From a checkpoint of a small transformer trained on Wikipedia: width 512, 8 heads of 64 (1 for keys and values).
MLP neurons of a small language model. Each row is named by its layer, matrix (gate and up: input weights; down: output weights) and neuron, and shows model dimensions 170-340. Each number is 128 + 32 x the weight over its row's rms, rounded and kept within 0 to 255. Numbers have three digits each. A neuron's up and down rows have the sign that makes its largest values positive.
After each neuron's rows is what it responds to, as a language model described it from the Wikipedia text at the highest values.

L6.gate1547:127144129085081110101132081163125091106093059100125155138082150150132073123095135112186158131092122107165085136115107081129141213185139151126144143129079147108155133121128112156146115123141147084113124111170198173129117118103147151175099110100200156115089157117096149139100074171149069132114115157162162160121093184137121134109164158147104127108109087171083153093129193147117151153151130151113122120176200119156125071062138167130101154106095088113139132127125186100157144130101095101170128168104136109133156108079
L6.up1547:152108147162148242169135175127160068104138076144159151100131119119124133153136119121146091100101150157147215150164178167077095119109139137138132192140113168164078163192104115135109131154031092083160107115125128086136151079129142190112131150145148069158119135127125131103128171147135102115176113122154118113095109167113108098106109125114115094111118084165133139163115113146158125168129169149154131149126098165129127172233134172129160122118168161142125125117091061140180175123180150164108171149093131073137125164110
L6.down1547:130107115166105115131120089112124123189110102078094172137117120120118086112108162142125064143090121130090076092183105059134141171194124156097150149169118117080136115151136139111150147110174120161130069160155165142186126099090146131192104128147136141134144065194112140130140078108117108140186151158093140138149165169110147138173155157107182146137145112147139143095133119132105228161154138127116137154115158142173156141106105212101149105171213130155179159115116079125161129124048132156164066168100194156132101177117
Responds to: Surname first subword

L3.gate1549:164152157154161119151079107168122127148131163135148111105114162115101131128101146168144126133074152123134117055120086100174109129149154196197121178166111153121070169151089152096059157090119130134117131176146115187136122109137147171128117125092189166120131098095147135183121162148160078109138146088125160160121101136149189227132134126162091093107127133130101180167072085079162151172159185120142136183187175172107084092143144148158138159105121112088143070137146126133103102135148095167107120174122157148118094137138
L3.up1549:145096125106141125088135085117118117117104112156122122166136141084111142064091095038132128119105144149136107125174079187143165113215065131142140163142122081133163128116098155181095120136144095092131149171099136139087098089144083176153095138126157119127100109145106100132052138118179109109136086136129170102098176129117098170123117168109160204100137120141100098074162140115112126180175126126133118113173113147187187126159154152108194092119108135097088119102127126080133146109123145120125116108134169074127134136133
L3.down1549:121095188170110110147126158127107117148129140158164144116076127148117117070140100088128146064091106104126118120150132184089120058161101175080102144101170207069124157094116081128146100115085113144120120131125099108133153067105129146184135133150110156141134135152125144076095100089184117117123152151162069102116087120112117108151069107081143166160167134125121112182137157118122116180077176109157075115080158129101090207147136147127074162158088134150171136176138131142106148132167097119149182099162158141088132127089
Responds to: Surname continuations and possessives

L5.gate236:132172153130101125085171106118102105150104152111136130129055136135147066120101128111130112175107162166132093158117110184187178118106164126107089099128130107116122083102174171114160134117130136065137124149129088164112120061124124104141114093166127171143181121201191091075107112098114063164150076180145160073148142145175177117066126117127128149130063123111131094098122083092142162110155084106121101166109164106162156160110175147131074089098164152103111167093091122135123158140150040148142081128159125153137069136132
L5.up236:112128152137098161177081189107112159068145154126130144127105105098146200116155076115124108163131151175146122126146118111157193156171154162145104177159120049084087133171160136074146152098073136130130124146127091103125149079152118110133105210102112070135146197128151179097154131059060167099110110133118108165119072109143137128077116053108143210171192178157087129131116110127243130090156088131090120131130186098143092154128116139101113214138122142092106149111115122106141120104071145146146084154111202116118118150080
L5.down236:128120164124163121094103113129109181187127128091147148136132137136150203159123137140169132109144205146093151137156125134141114091084142160169140149176156077192129183188114155080152115088206107217145127107154132119137150133129117129134143199108140157050102136159093135149139117105154130179114087145117158086157112107166188111102107144076168119176121045102100157121096124112100098057127143152196129076150146127163056142153114130120136134097131145109116165126164114171131114122075089130149173127173184138141118136152
Responds to: Year-final tokens and subjects

L5.gate1278:108160166123112124109104101133098146172063164126171129152197141152136113097117108168157155145095159123139155122117126088140140208117144176108118142142110156076113179125164114165164126084051113166070177176144137122143109103119153139088151149108104112107136186153135180132093098093135072126050161128151160142174132113176149078108098175143087145143120153136113103150154091103114100121118141137077124154124103131110062161106148117179137197095128121099131122165112131128170174106166132202139171192120153137118142150172
L5.up1278:044089130136183130118160105096133134161112144152120088149103099209096105111123112126116112164171110103140090134101120155154135113148145139069095098114125148103135113107162137145125092089165129121163116145155106115123116132170211122134191103099118120135119122153166110145102142126143172158121125155139134162109135133117107106137167135120118094137099106130112105152096115114128148098080163109182153120129137122159101134133112147116122133130109096088127123123129099083115117092111090096101092165126181146088162132118
L5.down1278:073110151086057140134126136143175178144104140135161099174198132125108154113136124155164181124089118153105154092092101108136124197138100133125131097183148185070087224105162121095145134100101164137129174176110162145163061096122120132129119148115130080141128113136132137099103057036180085108058119114129121119142146156154166126142109093149118134134104189101108158118167152099089105154155107117048160160156121165109117083109180125178176125087129131138179114149107135159110164138152105114151139193086136125189167111110
Responds to: Foreign-language title fragments

L5.gate369:173087183101118114144054160117131107159104114098135105206167080126146145147132138088117140087132136163081105046144183123128126127122163117158151151154160131076119125122145144119123117139109098097183087122169136081090129154106122151129132117143193182155146122105156153135125102145101182129165091125165117108157144123056085145094031155130207131107121137119136133088179144119145122132161126120151121060158102121072075087069147163114123123149169114131122147137128147160152141225099139087132101119170097125089093137098
L5.up369:138110157154096096164141171131057121126130151076103081069072108149094158140086212060110169141064146159122147160149119149112131138059087108154106131145117149134129143133132145121056119083129114131126124120122177165123094158114129170122153091134150123065117108100184174142124131100158100122091106095140141160121085107127133188132110120133132193105112043173127145081115129079148105158114208116106171196212134131136129085118184142217102092135127121049114138168177145091168128097133154121133125153119162116083107092123
L5.down369:158127145125101117156120124135177135162109165115104142191170146117127174116130192152138085128100121190060130107158152134166114099110184150161145101143143013087083054093102137133141154129123095184150124115126105060141176148175116138077123136136148109161142147115114149162124124165154118120106063120118098096121187121101117136176075115140152168140115107094126165062137129158090116139179109106118091132127154111080116099112117123144148159074155117110165153159109081175105168160092115109104167158166081091154116138096
Responds to: Before a following personal name

L6.gate1609:165136202136191152140148143118086159083093123121127117122118154143172125073158174190112055167150178094164151091152094128145164099163134093130146116107131152116137060131140170174171121127076146123074136113122099139138091137108101133185154085168106140174103108108144125143133129066102124109143139100118085159219156140183133156121129128158121125129174158173213152133087129114063114119109122095151124193118110121129100142119132142171093079145093109137172155136181141076101096135079168121093111115079199165079146142135
L6.up1609:166206178069140090130124174166173114175126104088097130090094131134130096110081128128088133122133128124181129119141117134165146064128200024141129066125139108164109091106105088113166134141083162124069108078149097124106174190167142125195160121153140134102158131077200143141109154138066156090108195161120123130167173175146175160160126134120140117053130124143151166106112121037107107196137085105126126138136141104136102163108072149164059097131142175163137170085188128126091071165164107184071159126113130097144126122126
L6.down1609:081052144115174164133155104073087140100133152117156114117087169128142147118137143152171095156100163163110082149047100120114147111149090150120116131115119125111110141137128140186126102077116164174139114136107154137133123147072117090140161052124134115192122116141113061142092169131146074114101141122105068096140122118122079101150105123171078134076137241150090162172114120187089134107139083139148068171139123163103143139179144163128089070134098099141164107167095115071111127121077106074200132160124088182099173088090
Responds to: Predictable-continuation tokens

L5.gate800:100145149110077125129080110155084147128136119167126183117133122106137092128104151120141164053153184194160147161111120133154199146098115100119128110086123159168104093157157138133149138187122140075101124132140139132167115127084158087068119065172140077201106102122157094088099177118095137142111158137112162165175136157179065108122135145140111135099174117147126101101163113131114222134130072098073169116100119107194079128128165142143102085157096109110145076107087087129136151146140153103154127166084096102147144069132
L5.up800:161136144103100115168128116123092132101189097121133198188109137116127148107117132082162150144102165136145177172142116132089125133159110111163120116132079162147167132127151122138130126137084148123090123091102177149197194204070121134107161108128137079140135121113089124120135099156142122110098133108138171130119143166114071121121132163133125144139159077154127153137135132145096155122136095119136141210095151123135098077132139147155104165147122109147151127179123106151164132136123180099182135182114096075118170128062
L5.down800:163106133162128094108152133096182061165104151127129073184088096152145152136113046123079109190165139143123032136117066142107081129114129081164076151111153096089137116121125143147077051062087140140176139140156069126104167112122174134153053094152155169109134175153135189180162117135134122117151099070137113150112101142084152144091157131142105146211089147155095177151092104116128109107126149096149140129139170121089126127122143136051130139112128064131078137157060169148165136148143103136099110101123115128148116123108
Responds to: Structured-markup tokens in Wikipedia

L6.gate291:082091108117117141103104131109139102156199128119188183112144084137137075099134181147148177091095144106116129121154143116123165146125140114115165169135136106119130157142079170144121153151086167101107123131062132135109098133143114092109195107092086129198125176103140111148129129153175162101100114098113170152147094191137185120143133187121132165114095086157163135128156127133083131155156162128117103103060109105119093146122154124120120124201101082115142167097173111134149150155155112164097192153107092100167186078112
L6.up291:106151044100132104114079138140103113149137118137160132094127149115104155164085181130138082098130167161101195120132133165132160164101090146104196117124141124212129095163124150152116107072101126107160156150166137124120093149174127130093150079132116097140086113196149149145169152067116098199138098109121124170108100133118121109097134136109181151111140117089149180179114109148096149113127147125067173153146106141127143131182142117182159131118128161070134066121171151128146158156149202159145212139089127132191092121163
L6.down291:175035115112115088121116141077120134104103116115117166161179139075152173101215137132170151124110132124091176143116110113139112174073169132128130079130166108067143067088114084134080094115148112124092115174127176104122179118125114087108115135162123137120143139112142142161137088160125165105097158161120142130144107146108146177126112148170123168115171065141132138123111128136142125093128120091085027143184133150123113145178110085143149111171119113114138168104112120070089095041082162152094153131087145126171063135102
Responds to: Institution-name subject words

L3.gate1898:096110066115134138126169107155110113162195056133108129123130133096125111185089128099123113131117125155120094077149145135100098150093096123161106124145130189122150135114160162158070078114087166146162184139087117126094073109151095108144097151055066100064155086102181088178130131154132078166066117102138106122135107159149112116140118141170041128116081144136129152094128140047115153144177147155136086137148107054164133119116186135178116167152140100097147156162143148097130125138108131154140170100108144132134107135167
L3.up1898:087114081152142131125190081113139086148180172089124119160152141099098035144128110154118142125116178151192100128098126110168106154084171202144106108147116100096105157114114100193106100155135082191175153060100127127054129115085149119102109157137122156049133155165126122117176160122171160111075092070070143073129143173090147159124129090167138110071171073123158124160143185133130095065055122110113096145087140140149131097195102131087154147158144128150080130100077112173097133068102167130185046166182136103134188187157
L3.down1898:109116086134145197130130127067178123168107113096114129164136083098122124175179152135109121108160136106100137100103160125142191137171094131076073126155178120109134103086098151191167146141121140159132124109152197101128096136157110169116102145140128149104171126104136149123153215087124072118137154152128123112095107071117072089136072141082080094080142084100137163136081106084127115087098127085142157126171098105125139179176145134110130070132149161095174178166132234143144131121123177169151104119166182141131085164181
Responds to: Role and field labels

L3.gate2023:096187076090128106181090156147069103149155194084144098104140121152158076080181146108173115202146165182145102075103151134124161165197161124116120151167119124074089118072123130119146072131160130077129157108158135152162102118079146122164120161166105156170137141099132148187101101116139096082085107151134098122176100084165117099104120161089084136129107106127104111137114170119096151112058135140072115094086103101140097187146142117141140074174236118108147160160120158102063115091112153140122092140111157107115138134084
L3.up2023:102168100167146192126179108139145148193130149182086154123072134154136112183125184149095118139103138127108136165182126057108101094168070155115181124127116113087150126146138183095174101112150182136110158156125120092152087123103095092115145163104116141088095130142200113126093104146151125154098081135103089134115136099125150086123158119201134113127118149107125043156098097124185099104076096126070095079153109099113096110109151189114102139150115167143156142147152114145130140117125077243103133147125088115114155126154
L3.down2023:152078155190095118156112113083161118144163134136121084162127145113160113151083166149084180097168105167139064161152141142147102120164163148087152099109157179108070102225137150120129077056158144141130130160097114129082147119041099146156058103145149128113149101140135121104030124087130113105101148132123097115153135141129165141166103102089167107102163096147133147105129150133072187098167116138166150068100100144128111182145108132093119078141100130116099113133148112118149172141105115068132115113168111142109135087122
Responds to: Time-reference phrase endings

L3.gate1075:133124154141064154146123100134091049120132087124061162101105093112159096197097101082135122162111191161209113095168183144174148141154147119167170083185008103170157102096119151142131127103133082123085144124164114142150167091073119118089126115124059143104174138155123101102096120136103066125104077099209122151133106193129148099115108142149068124090127124140114127095142114063128132135100162136100126156118148150142134149105197133095126171128170174150113115144143194089072129097170123161128098123157108132171119200108
L3.up1075:075121158165090174069105129119132116127124034157160174102141138058139116142172141083135119117180136150169201114130118131142144133151185100140155103119064098132105122192120138165119108114130149108099134152114129146202111068121119139144193093124168095109170151113151051156109151129101091092111133087134151132157169149111188166180120138148095149081128122046104160095125094146095207134120100097153114111139109122144146156059136103120163137153102086180137110094159101113068096122141103102125099126077132146094082173101
L3.down1075:099104139141120171122165111125163110147140061148138139145162146115071096168144146132122132097129113136102183142107170127115091150141140088099134102123089098137065108169087146186157134137144164115122150149117134112142147132162110135144160095126134128097125207120139028170139128126110140140134096142129102162149162108111135142158168133124168128033169111116106146107141139110169121163126032140143104188139072123129148120127093129111110088139055080141131142176145137123079111158122153112108137127138089165145096142079
Responds to: Table headers and section headings

L5.gate942:112114104114133139125174111075184136176134086124103097121149129112123115095142100092097141138192189156115124072143176136114130114136138112103112074096086102097154153119153105156143116136077103158154186151137145108099161161187174084078093112134163141156157104188140130152078178108106176138133208120150180141101053123137082183155103111118075094143099129120205199177155154159078109166108109145134169141104180181157174143087146164129094117185123108110153136141071070139064096104102086130101118183085132121139125139066
L5.up942:116093172193100118143097152137089133143129113171111132095159087113184128179084099085149097105138157158157146146111162166175188117147129097153151134142125140109115047161111126129154120150137103174123195095136113151101140117151123174116031109099105124140154087138175189151122155098153119147106099132135151116149113084073142131162132116120135080078160109102134128145108137166125112147105071132145150184130118156149100131165147111144108115119110136101133163137142151191143139141126038167086150166182155140105096120094
L5.down942:141064149173124075110072119160146135106152114135166134161142083120090126105190138118136059127091121126080104101115153109108073128089155112131127146168109088118136163157117169093166073104105099187122147110113109029136095074104125162147165120158150132208154113185109141099169121066144143150126060094135100141112109116179141182082120072126095172144122111113094150076119098128175105155090172119159096136118078118144115148094134107079144031164090161121132138084132163106112140087152210044121182154111155161103064141087
Responds to: Operational nouns and -ing endings

L5.gate1832:078114139105163090139168076193129088118093062061147147118146104074110128132141186086175136113164105116151106103160176132137187152148149109143114138118101152129165127129144194119105126172117153133134134152116114059082149122087188142162178122112131185102172065107117076112083094114111130159135165160171203170194083180122163107117125127110094153118081187156140098114094108045136172136058091161089117085153152128066102117104160177129141113124111155134143136121108150130100177147139111135109124155095135199114114089191
L5.up1832:141107091136127118139117094111173126131149109139059140091215141161147103071086150157158116141075168098145136128105132152075121131130054101101131147156156170152151108090153152159143152132165125075128130095152025141119101152055116161124122149140091102138095140122094114139110127139093098159143160090095105215092024179103087111156142111080083175110136165131118159118158147132116141122157090134142122147210150091140126137184102112153142109129133183113133195122089155141117149172135134103103122154108083129103143134151
L5.down1832:135109105110152127085093097101125131104111111113152145094155113105179097139092131124095104112086097142112184107065141144094107101094113122105074130137151083136103105113139112101152168127124053138121097110120175138136155125120149123181154132168106161135103135116107145195146087166108163156167075188127068140041151132156133189203109107120164139105164068167140162129121123169094180107204151113096147124105092190133135174095085110137141162167173174178079118132132136075158091202162112133124138120079120145080131018143
Responds to: Table pipes and title punctuation

L5.gate1720:140075155103135158168124167139168135126093087162116127109105161171156100100118048155143136119208149161117183068154139164109088184179136123170139131085114126133086131080169124108114147045121083112153189105135125134166160120105139115170113186116122173137168139094146160098114101129098178102098207182134184138097165207117166103136155134169155033125105098188197132137226144145061092131121098143129153125167143150138110089089103160094069132189139125170109148162134105151154152139059116163087090155120112170137111190146
L5.up1720:158140166121169116129151078109129062148158102169157128101147143103138073097146149102119140166153133158135060169115085136116119184096139152139099129069095150138114135086089102160092128041113111173141149142139092135117168128091140161131120113142137182092133114099087124072176130141129164103108128128120117120081110133174163107170147130200108133146069079211132124126101099121166096171148187117162106145078157155148115114186141122147146177171158117082128129161135166130222100115122074093083154084163063095153150092101
L5.down1720:106102100107139184094131162115204086153083128125114128201194097180128144089112139129171194152130112086152133096119106139057063105111153119132092122130123118126150163116140071124110145136097201133155114123109064109090192127127108144122146142114161184119097152189112144218141104105129145116078144159191126131094138160162127128145140130183126084154122109211113085135139056114089120105100164124079123087142115101132108116102080126132098164177175175077132163116143113120158117155123109087113110176099113122154058130141
Responds to: Character action continuations

L6.gate1728:073126119134134172129104091115176141154155119115067130108108118106138158098172111163166100097086101117129125173089093154127146132179159119157172095176092139148166165156094155078034069157083189176137164099135142100108120075139121107136135133124110093128108078146124043143175175117120130125087082092119103124181123168138101158124140099111124157084101133199202122174161166166091141120131125102152147111122090055193156130188176152127144130226123069187117163063065100110135094083159133140138142181150112068123171152128
L6.up1728:148122176151144170177057170115191156082175089151088191077107159163137151121152097139114092081130134175157201154140153147096225145098145137129193099183181150147130154116135167152140144128106167153147140082140090116158091075172118084108176092114137124169154082175181149115131103130110132091099147084098141134118130192138176159104144114101129146146080150158133164154132135102094138132118075139148185135136113064141120091184114208174073139170125139107126110105121094108107102049123171136102151155123128165096122144102
L6.down1728:175101082096120166069120217085079118161130104111095143135085124093165092124081080136084143184170139169134084111064107131151143140149104135090146146102166116135126165100116152123134095131128115156094150054153105096206092174114150097171112136135137142132142157152126146149159120109113167118124148173114116120153105114228118112163140082122068081208139110135124107146139085102099169076068188140120096146096115096099128164165196099162122140149169144099118141163067124120092121099101087233159171088134094131121117105112
Responds to: Table header cells

L3.gate770:080096160074139096116137181153068132142124129143187154189172178115149089151120068145146179139156152120143179098135134118169140211103131174071153096153148123091171124124121079118162120140144109080114126149141119105090141122157129070150135146126131092108124140210124117101098092101081124104121061153131146220136083085153152162110127130112148114110127126119123203088117145168138122117103162075161144146144141106150107144126135091144138133166142130125112152140124161115098121133150096145108220108182170170111113158100
L3.up770:110064121124127172182124134127120165179133157106103128097142097173200153099159165135126092139095176099088098156130146131066102114144127088169122122145066096056117154147134209145153114094150113136094142166159125156166127161085172158132116104155134160176117117080126142146127079149102140144166098133154169153111144140027085111078088127093139107141128130130117154122126152068145094116120126130149102094082141142113134165111126141118135125163096159130087200137107212080125123069140144157085114120118074162119131033192
L3.down770:103142116144115160091132129130163096095099092193148146100204140113087134160158084108169147118147108192155096134120140174171174126128137129146110150150126169094102103134126133142148102166159058161139121104109143093087143145184082173100148127094132128105061108068114139123126138124163119118065110167128093092173139113163176112180171128154107148134184137096088098109114151157152196132207165076143129194134115081134124148221134170109124087076181079111147136153152110094149205158173086204071168160132140178138172116110
Responds to: Name-final word completions

L3.gate1401:157118142124085096138120122114198140107137119112134179116111097163112059134096070117137081137149117200195097136089135138121107148140107173132148098098121078085074150106084087075116183142100160124126167165132128148078143089082169158109109147081110144148173143151168190119103105135119107103098113162115152137104147141177170151107148134134125137103118070180131119085105125081124109148141097145140135130139181170155082118094118158124127171124184049147140166144170150124096088110116103178081143114164173157151133140108
L3.up1401:137116169136109158090112183116151127129093104106119150097101094108184119166084127091119084141127074142144157145106122129088091152123098129096097144099077123099095120170133092060083137152166124201123148174136173162095171065097149103091139124086136115091164122115139165158102111098126110146049125137122118098108161139138098185099163111157107208140156119132147102148135097166128164180121129117133189147154188179124050152097121167077108122122137069112185127167190090132130147161146144138153103155183166139105153146084
L3.down1401:137133132089122196039109189112135082161106080189100097164119127091118143153130090101099110117105115091108152135135056128140118084127118108110094172077097096126077104172161143114159112116161068193141088095123183140183149106140150061155115127133160143131099051123105093144144119117101132172104159132128145118158142132095103162123119126101154215182138155164156053133169124198116128085141163146143152134147098117125104140112143131129143129143111149062116114166132151182102207157162197182142147158116135095120112127112
Responds to: Verb after named subject

L6.gate140:127127128141106092137096111130062159083098115076116136104160103135097123127112123178153092149148177095191135161118142107155132122117165103178142117157141071092133141086115100084139128142150169099154056211118132141162164173130141134082114139114161142108102130090149077138067202125107104083135091158064143112082103165158105106141144119140115135063073129129124173077135152117106096142119087091130123157133142129159102080117117098116081123120089078133103101071127145176118133112104137126097125117113138171122108132176
L6.up140:149164061161127107078167124112179135192099116146116096115102181215163158129133137164117161157130152160105145160090137169180149137043125050128087190136108081107151174160139121106132128140127116107095110174138131134135093140167111207114127115231137112171080112163129178116097168118137104132084097143070099110108153116158092192123141118166173148127154097156140091113107096145107145077101124159121129165179126127153111105120146122132079144174087098093141111138162117155137158164122109099150131155126155166134124143130
L6.down140:156137144144187115096084136155143102127145135102105160104136109002075103131160088143122114153074155111143123122151155146127103145088129105075147140110134185100126111115166130104143107132150110129070152092119135103094117117132158134063189115127098165193166156133100109094171100091112118101116100142197177171116134155162084115134126164133135046180119132135185151169132164145144165165111069113145147094196191097180136162097184087090149170058111136128156139129185083090115185151115129138097128106172077115089139087146
Responds to: Year final digit

L6.gate1042:137167168157077118097085132147186115154157116110159130143117118116122138134123133141124106130127092110108120143079141105156122161172114066144186102157192111145112092091073111144162077140046138132150059144127098119155111131115182088162120147128118081110126192029179180104108098163118105163139131146134171113148107117121150134144130149135139105062115086124201133086137172066138158144187149100114135124150088073109137115133132099076160169164174107079129116099126120148118168169151129106118119147163089152197081150097
L6.up1042:141193141159069078146138139087100130096122112116132182138143116154121097169109152069118070145122135098130146130113152094144088146093142122142097102116129122185129162100103193119198140136134117137145119098083069124134172149137122142162097111075137107147083121089102190051122115116116126165157118109136197104101146113115137126052161144131095107066109084168099103130144171095147139137127114112129143110170129017157154097113117142096125134152147122112041165103065073065092153139177094162146110085124069047140124135114
L6.down1042:180077087190122121131141187135099094101086121075132134123109107221097165193157162092127135093114150076113096150206168116125123110121109138194070202140181081103022152120144137095124145139180120105160144100115122101128147112168096162109116107127178107103176162088124148082149120147120124153118150151130071093137203121137106109126077110140109119164137103169135175149208121104110076124127064182123146188107158163099067131181120148153128133063156127096160111135174122120119115143187057168121129175133103126105138136146
Responds to: Role noun before name

L6.gate1631:155136142093160090197136158113136065120062117167151178099158129134120122187107105109178063150175163122164113090094153144111116125130113130083162148134132127083092099106122119120125119079075111163154173094226103127111126126176188143140111067160128148087153134192166178180131095110130108162068151124136112144177104118149135121110127102123104141124114125144153163151126125144123101153089152120105163136136206179176049132156132142140106125176147186106093152096230193188083155153089148146087152142130138160127161203185
L6.up1631:137157172087129114099090118086147144097181149086187081090066108096129122086136131075161119161121102154160156098245119118122069098156190072100117130133183123127162157111113119146117178163107126166137081073129126137105129132154130112151173148108112139181149154083142128118126125174145163133163187135174121076108130115053157180132077154160162120194109132089131120192109150137145144155109142078145171104082078147051186155114066113093218130211126081161169051161087090167149088173173144131118046115129172151097120139113
L6.down1631:142082126157111096174085161109148154122078047154113144182110108124097123143122131140109089107161126116088128119132157156079112138105119121113166132118114105073072089148126159115136115084144133183143155126222135128140159123135158156127072078149140128127115121144139151222112103086081122140108138158173099155191111113139088178129125085093114106159106144174102197148117121162152097089117181163136157156189178175161089208146115082178121119174159168133093132093219163130107161163077171166131164112094141091127134115130
Responds to: Split main-verb onsets

L6.gate962:111129134207194158061158158136122105086160141097190136169157134084153110148151107108156116158089155152108116138122132143140136057198128158172168136087138115178175118108128115206129139120086107073080162128135096168186151128128086148152163123194074175151174118114199104179082155143094137085124165120092113166166072143123208126100167163155083141092121148136149142151116087097098162111160115153122155151118139122170142097193125142131108117084127162142083142049090121124177110141090146101169119119127117137077151115092
L6.up962:104062137170119109089151127147086111136073083108154117153147190047110129156137122115136101120125214098114173156122109148116091154122158119112229124084132056107124091174118128155111144098086160157091077173120142064168115119092109116149178154100117151162084099132105088136176080130075189110127160175156101085172172096111091121113103184089116140095153151109117111076222099140128102158134157110103122147092143090092072103103147094178126124126173145122116085087097132072094087153114112063093086126112110241138073132128
L6.down962:105163169181096157178172080165136106123143175140116119117165076100089146180144096114081143132126141106161112135052144124110117121148110150172088097064192094148097093151113086080118094172114212130139095172137146080126111103135143120105106146129134077126118110178145092151153180143100172106198123172089169131163145120170127076154099151097140150121163135185131166124183127172130147183179167125172171160151104179099150130083060148092090085059108114132125146146154154168136129145142122074120095116087102122103122140141
Responds to: Wiki table and infobox structure

L3.gate855:069159112183183134149099159076174084099230068145154162159126088149113165135102093127145129147067124191163118084127101131147139086110175154169111124107102135136027098126105111141117131103134118166096170067189067103152168088153076145126094120093144090124122127147179093138134110144119166156089138076090074115141109136127183099151138157148131112166177126164134167185087100116135070189086158137145108166182144102194077181169112157155079123119157108128175103143187162169141085123118111158159127142130115110162123167147
L3.up855:150096100142180153149149155080111160154085043210118161137078111138129172138171091115084122103171140064117143116138176117152177159046113144100170176150151108139138059102117142111143130096144122125098119089146126111119105137130148176084130100101074161127114136182171132110105096155059134170136127108150146138118159129136199181079106154138121154119130131101095106122095121110077109129153181099106139103175174127163104188102128091162096101126139135139088192186184107120137181115124117160109147118158138183111111126132
L3.down855:118231147133088080109111097182101142163084241021170185092168144136140127122114127137166183110140138104122122167155093140123121095132123153113118138084107108105150172124112117077138137159119096104210133148147161116121135180138076129125161168131117110148106176102106163112101118163100142156105123211135139125109137138103142155175118041081096143099121117159188067165170124106127119096140103138080160090155122074148195126144145144160127183167109159153158070163082127058135116084166167138090093154130132126097107081066
Responds to: Multi-piece word fragments